Weights of a small GPT-style language model, trained from scratch on English Wikipedia.
Size: 15 layers, MLP 512 SwiGLU, 7.54M parameters.
Architecture: LayerNorm before each block, rotary positions, no biases in attention or MLP, untied embeddings.
Training: a variant of Adam for these matrices, 162M tokens, 9864 steps.
MLP neurons of a small language model. Each row is named by its layer, matrix (gate and up: input weights) and neuron, and shows model dimensions 0-95. Each number is 128 + 24 x the weight over its row's rms, rounded and kept within 0 to 255. Numbers have three digits each. A neuron's up and down rows have the sign that makes its largest values positive.
After each neuron's rows, "fires on" lists the tokens most often at its 100 highest values on Wikipedia text that the model never trained on.

L6.gate356:105153088084123118119102137148113112130098138144116135153119111103147134136120139136102100153130118103089166146104165148108130142157138105116139128155122140099133144123163125124126124178115129135147129142135137126156112157134114069116152122183082117159142122168151121119108102121129121187
L6.up356:135126100131112105161123130153144132079081166122087128109085149116134149123106130152110112117145133120143142115141150127112191100171154057174089120132106109181107094139112099104115131132151132099136096141148146153107147142104086124089124159138097113128168114158149127119145140119080133146
fires on: " also", " previously"

L5.gate171:168140080142129146170135147115103162142114098156119118139142095100146131133145118100133092121101113123140140170114181115177133135147127151128111090089123146110149147120157142111124097101106132104098093145120150109112161118144125138125153122139084093125137104131093134135101122112083170090
L5.up171:128115075108112114147122104154086120102122176142104113166143109128117147099103124112149095130107130142145098094131109148177161081153103155124113082116102107100148142113123146121081115128103085158156086139115103116128072130117128158142117108139134112074149146147120122123140140090110169099
fires on: " I", " Ro", " Cal", " vs", " week", " months"

L12.gate255:139132094129132148100138149105073158132088120135154142112138145132139169114096129095134104152153148122187168086120133119117166119133102113152112168152095096161098114117102122120098138069090147139152140126138128141117140109137108115127133150135115149070147136150073106128077096094137135134
L12.up255:117091110120138157097130194138111094096133149143107138110121197119127092136145104112162165119157098115170087145121144124127076133099130134138131103155129141147105141114168091120102124115156113170114128153126172143153101142108168130152137139115095112087119165121111143110143107166145121099
fires on: "\n", " had", " dec", " was", " ad"

L5.gate296:150096132130162093136108105138119087123166109139122075085130112098155142122155127113144119147086143093159096110201112150157148116111111118147111124064086180175093146146125108167127157130106095124132114136133120159134140131098130135124163141132144187162130112137127104108104129094174136064
L5.up296:144134095103151131105123147134088099116124085137169125160147078100092130136139139109129113120092146132152142159130092143164133129159089114146126120104133156120105140125127138115113119178138143135087092163140105174162130140139113142127118164154081121157154143116179155150097108095133107157
fires on: " t", " c", " can", " d", " ro", " pro"

L8.gate43:116128113140113134118103109144113095188117112192118115159141114138109098129115133151123137150137139069131095133150102129134096091133167156158126127158105100170118128111116152126112133072111148101111144094080134097097154140094131096112146126156112095132189117130114158140118084165106145129
L8.up43:119191141147152164078169118129130145137129127129176077099136095132134139110119124134083094087082140139098120085118094126146125123106091127155120155168103112132162113132086101116175128150170113148168119103120127091133144118181171108120122116115118094143160111115117106136112109140125114149
fires on: "ile", "he", "ed", "I", "ex"

L8.gate95:082143103108105138125090101142109124131127096126111131153124175150112117143127148169118117167122150144074096117114115128137148082091131155154139159115113176131174187132164115129145113135124129151123126139128146151140116106108130116156118131088116179122128120134093165099098149099161125113
L8.up95:132148095115075123080093171140169130123120141163097145110088110112121165130146129181168153123100152143166139084075120138110135105154142125135160105117123138126154175112139131128103139079132134153145126155140125134141150121108178091157132167140153141132129104151149121117084073123134080115
fires on: "\n", " dist", " act", " rel", "p"

L6.gate279:140159137139124152147159122109121150141123106126073147078129130121164138143162170140143146113105126172087125138111177109155132097183105125131104113122116136132158128168140108103164119111118114081149123104104119156126094130124166113118093107137131103134151139113117152085145144083141109087
L6.up279:096125159121144111102127114123110115148171129072137117142121110153108127091130106092102147138118093169137123141131147146143150100138128150138089125086162127129149110123125122089127142118127168154116110137123182098112194115102097125148100167139149126157149156052117086130138133125079154139
fires on: "\n", " at", " by", "==="

L9.gate25:092137158146114166141144111164165113168109134152137155139093117152113116122125130166125111127103137080158115147147136104170119137136109092122114131117173150117127151126109162171154142151135127124118170179124107113112105120145131102143132111139149078149129101123111082142149115141165098112
L9.up25:154105126154090148117161148069097129161101119100172124155114094129100102162118131130107157114152100120139139124098140172136112156128055082176143118082111114120111113132126145132111152097125164129166119121147133128135155134105105143118098166159116128112154105191150146140089136106145108097
fires on: ".", "\n", " |"

L5.gate187:130116109157131123134125106107159123183147096153115131122164138140114142162108097108099113148146161163098165108083155156164080148128098168119075136092101142140126148160103113118100128119166129138118109103120118120109142126155125142122143139158163121095078131122105142119170095168173118136
L5.up187:134147107141134121132161095093133144119085106136109130106128172137120140171100138167130095173135117158127121134107125099154138114130140132147106142117136100133155101103147125122082122113127103172103147097117136123105133105115129085148140147141136123140157124123184121131144123127174136065
fires on: " in", " through", " by", " rev", " during"

L2.gate232:126181104183093127140087147137129132152117135132154093116144118167085106121127166115102133152150161147130157142128140145080130149113108118152151140099112156095109147129086141151137149146107134144194131110158150168147107155098138183114142152058167114089136088104124160088119122204125151118
L2.up232:153164124113120127157165110117100174152154183172115131154095126122131118127085169170143112118134127166112113127128127128103103087107130130128123136100151151068080122141108140134145120165124125132172133139120105175109134121112135119139131138128166116120143135129113123106176163124092107132
fires on: "av", " because", " Am"

L12.gate223:116200113081113111125126113114100119102143127125142106101144132142174119144142121083130149130142130092154143164089168100051166095118088112174103123127134135177141126117127118147162127136121148117151102143114133146130097135096144122162154131094100113103170110112113166122135127133134126136
L12.up223:136144134104133137121159107124139080186152162124138133098120100133164088120160152110149120175086135148132116162126144173113084117119102081146119086127138118135104151165124135148159142118141117136167098118068138143099165105119126116129144064154087144136128157122104138157166120142086155129
fires on: "\n", " a"

L12.gate213:138130084127153147124136118112092126166096147082098120082161109117111156116164153115137140171146125136102093157081112129135174147183141104109117117146110116144151140105123122120119133141144111092121138124091151088095135136156067167124115138120153170143173129095136125153150114155105166128
L12.up213:135105150118120108157113120066137112119165138112093144144120139088073072140116136143138139101115086104117150164117105120104136119139113136121090110074156121130142149143153150065115145165131111154097127139139104136144143123167166115152134118098079151133116118133110136103094131131079192131
fires on: "o", "io", "ico", " y", "ia", "."

L7.gate54:081123141143124135124091087103121159110076112080133159144114135152123143136169126149119157080136116119096113120140113133179172156130088132122112123094157175074140185101155161127111139121093145142139136165118095128156121152109140126137137111070107122138097148103120154151123169164167127108
L7.up54:104123123165118099063120130136118101152136148116114125098180127145110121128133118130141145104133148212110139112100114180151159129134074096126123132163122182098098140151076151096118152063146120170120146109146099140131138143083059116151129133166158112110111140146130139121104128141170110139
fires on: "\n"

L8.gate367:131121150148152151127110130160114120113098107168136158145120155161116121149123109124120154133152123102106056170117151105159197108171107115139112110117106173096141108080145156130120137127089077113147145125149144167142132114112083113152100111141149129099110120111109149153101145116123132114
L8.up367:128127153144132106161138129165131135164107131163130147130143170135131119162116124152110137112134115122100063132098156126145132174176098103197122097137086140075144148093122185136146154081098114114117131100105144127165154098143110142129164074165149148101117158151075154136107148131138092162
fires on: "\n"

L2.gate129:087090095128151136116080144134117120125141164165102120123145144126130090182108091139116112137154103117175148148171109149150168097102167146085097114147145104136162103157097101093142158133154127160096154150129120138118118139106145156147128106144115127104137137131109137108125138154157164084
L2.up129:112136120133160117086124102118132100143113128168109132123165140113101121123143147125077122124130136126189120114126118083143163092131133106159133105130163114144139159139069129080134139137136100128086157160135116138092127131140148108107147156143126168134100117138129168148090116153174171120
fires on: " ch", " Ch"

L2.gate299:140155141116128092137141104134134078112108103102150140158139139148103165103159118144136123160149130079121145132103111120152160168118119152162125122118089121101104129092164159141165110164113103102123163128165156122158111167147076106119147108103088089157117104122101144137107118105105179120
L2.up299:159134155115124131078205126131149145101113122153125088160118134115102121121106110147144107156087144099154163143130145144089144166123139133185130109117151138104106103130158145110126142131124157094138122128150177080116145122141149114105133100145132113122150131122061114112126143114107098091
fires on: "ina", " pro", "lo"

L3.gate465:122120097131136159122079114090134132140084112120200112137152166121133097138164155111173165176156074153151175171125122137147133118180110090135113174123081161107140082113101117120129099104087143090129159151132129085136166137139155106143144117131162117110127167096133149111153109143114142125
L3.up465:167096147106141131156070092109096159134093109093164153136127109120114138144111154103166124158102070136155147109132122169172163155172107101123081160138116134111110118121121136153185142113131121118131105151109110102158137127119167094143126148163114118144146179109110138119130170137139110108
fires on: "\n"

L12.gate489:089139156133072150116106110148091137096140099169133087117110134153132087134120114126146124097115139154124149136104122151157111123160145127125108098098117153120154127112143146133119138108099094135145130141118111152159130134070156138153108106119122126142117109104140142130145134133167142144
L12.up489:134124157136164144131120101124128122140164136125120153122131133159110129109137111107142149093098120182110177118108104115134082118097103143140104130091123130145153159137154178114142153124103126146140151139139159109132142111134109152106151140105137126117149163124123148131098138134111152143
fires on: " number", "it", "et", "od", "ax", "um"

L8.gate50:102098099148129141149130075136138103180141154092113119115114108165091143139098128112146118103153107111107141110091147138095131167133132110123115087129151132135142147087183111129138139130115093092136134179127138118136129155145138130141134140082141111126136149179100156114134120126131159121
L8.up50:143114108144154119059128107126112143183110145096125161111116093143097116129101119114132113098157120149106130116086103149126127136138119088119097111131129140137136120203129137173097160138124121133095115165120145129137117124089178079105130114112120098177114150129126147132166114136136148124
fires on: ".", "S", "-", "N", " /"

L6.gate419:120126107155134142137145143130133128150136086125160118079168116142092180180124125153102108111116157070137132154113151165105114129111094099164139145077125142125093126173138106165167135084133137121126125095113165124130129132110153137098119116115144094156115165128091162085146094133121130105
L6.up419:140142147103103152101121120149127147149127109087165118099152120098145138105126097156152122153139107148119133106108138153135116130124099120133103146087143094134138150147187151127110133135146158145110148125125147110123142068115144148148132187152103120099171114092133175112094133099093120103
fires on: " by"

L7.gate168:146116099137175146106141121101134123130129100125139129120148164145099158117141080138107149152118134073174117159172071125134168170158140142148126084130083213129123098089117152130135132107121135098129168174176103153102140126143116093153140149120095166117127118103159092128081128125110147097
L7.up168:130132107110141148144159144159146165123108165103176127153110121106167136070155143104111129126076097095131136123129125131102132195141099106155087137132145085126101105116149108075112136118155130146154119182155151132116127161092114106138173113140132106128178127138144100182143122101101145173
fires on: " b", " fl", " pro"

L6.gate293:121090070155114124122130099102129132115130125146142137087118119099113155090174111119147164120107117175155148171115188119122148159097165136135107142123069138164140134163120125106101087141080171159154089100150132135116154114100101153153122101098114150141145133118091114133121092107099135114
L6.up293:143126142159098125095158121135106131156101169139114109111113107127106131111139126091155106159121103125142084090125146148122082124088060102122102135123126102168156113132134081147149136148129132172189136107125144106133157125129096137154102105146137107089175135143134156189104143114129129114
fires on: " years", "eeks", " week", " days", " months", " had"

L5.gate484:129126147085154097080116114115121085127166155116138136138136171141130086122094133151114136112147112133164126159147136118168141118136171133130142116145124140141131138136096110112152117174169169108095129113150148141098135112110138096106161135143142124103121153109117124109103135185161097139
L5.up484:117148133093134153099120124093124149111149147172116146154126151148095112194075111090070109123135127146190118138127144132149133100148171105086149148139125156115185125163102131133156161152116177128109131131122122197149149123128126111096128163158121135156105129125118125130117117162148154161
fires on: " ch", " Ch", "Ch"

L12.gate225:150149087145124135106126108131082167098107092143131146070146120159129114134149146099125135141159083140152162139069131123078168162123161119167119142157117124143119102111120097093086153095129090115148115139076116137162153147152156147191119142141147123140174134149108110116122108136090168116
L12.up225:143106096112140143167121140116143108180084114127119156094154119111152108124099121081135099114149094132133110161143136148102106127139135098128147134155142138125112114164152181133148122114118119121096160153083145104152126116150165128100119141124101136117129181098127091115087125138105152143
fires on: ".", "\n"

L7.gate244:104130108116105114141167110133140092138128123108139121165166119155117178124160125127128122145105102131160132140144151129156170127084108118124132118120148171130141102095104104199144120171113133151121107103110103143132093145102097161153152124119117143135104109140109159173117120138158101114
L7.up244:108129096102152116082116119121135147114142132146134107115098158155130075167149145147140101084110158116139154143064114093168111137135114131156134079137153108140128169072144114132103120133131111123116140165158178083130117137131090104148117092143122150130134171170151153080123109159128107151
fires on: "\n", " trans", " San", " hard", " Trans", " so"

L12.gate218:093133100103125136140137102118099112175118108176163087101133111176090139116136104109074142114120133134153096135152123143176182089115114114130150122115121130158124113069128119155119122141118109061104118131111128130090150158117145105117127170185132127137117105127137169170112116109077116132
L12.up218:157127133129198148074087105140118073136149120077147113125150151150121089095125178174114109139130144117141087131111133116091129082102131187120109143108100119094136139140120159094157094154136154108118117114105111120116138117152124088138130111115123125148095159132170161177141145146150148160
fires on: " A", "he"

L7.gate476:137136135146124133131085116158142169183182139139134125144091165089139103162088132137107092144108141131133096134135144082162088140145140140108150121126163153108104118074155093148109128101137114159090154128139096136144114156107138133148109093120139094126116130152160093087115104114131118141
L7.up476:105155127122118141084111147095130103182132141135152141126093098135167157123118101156173091131135122147106127140121140170123125163156103085133151148111143111109126169124059140141115183112111111105166126094138149137127138138106144090114129103111151107123090113149122105149125148061161131145
fires on: " 1", "1", " 2", "2"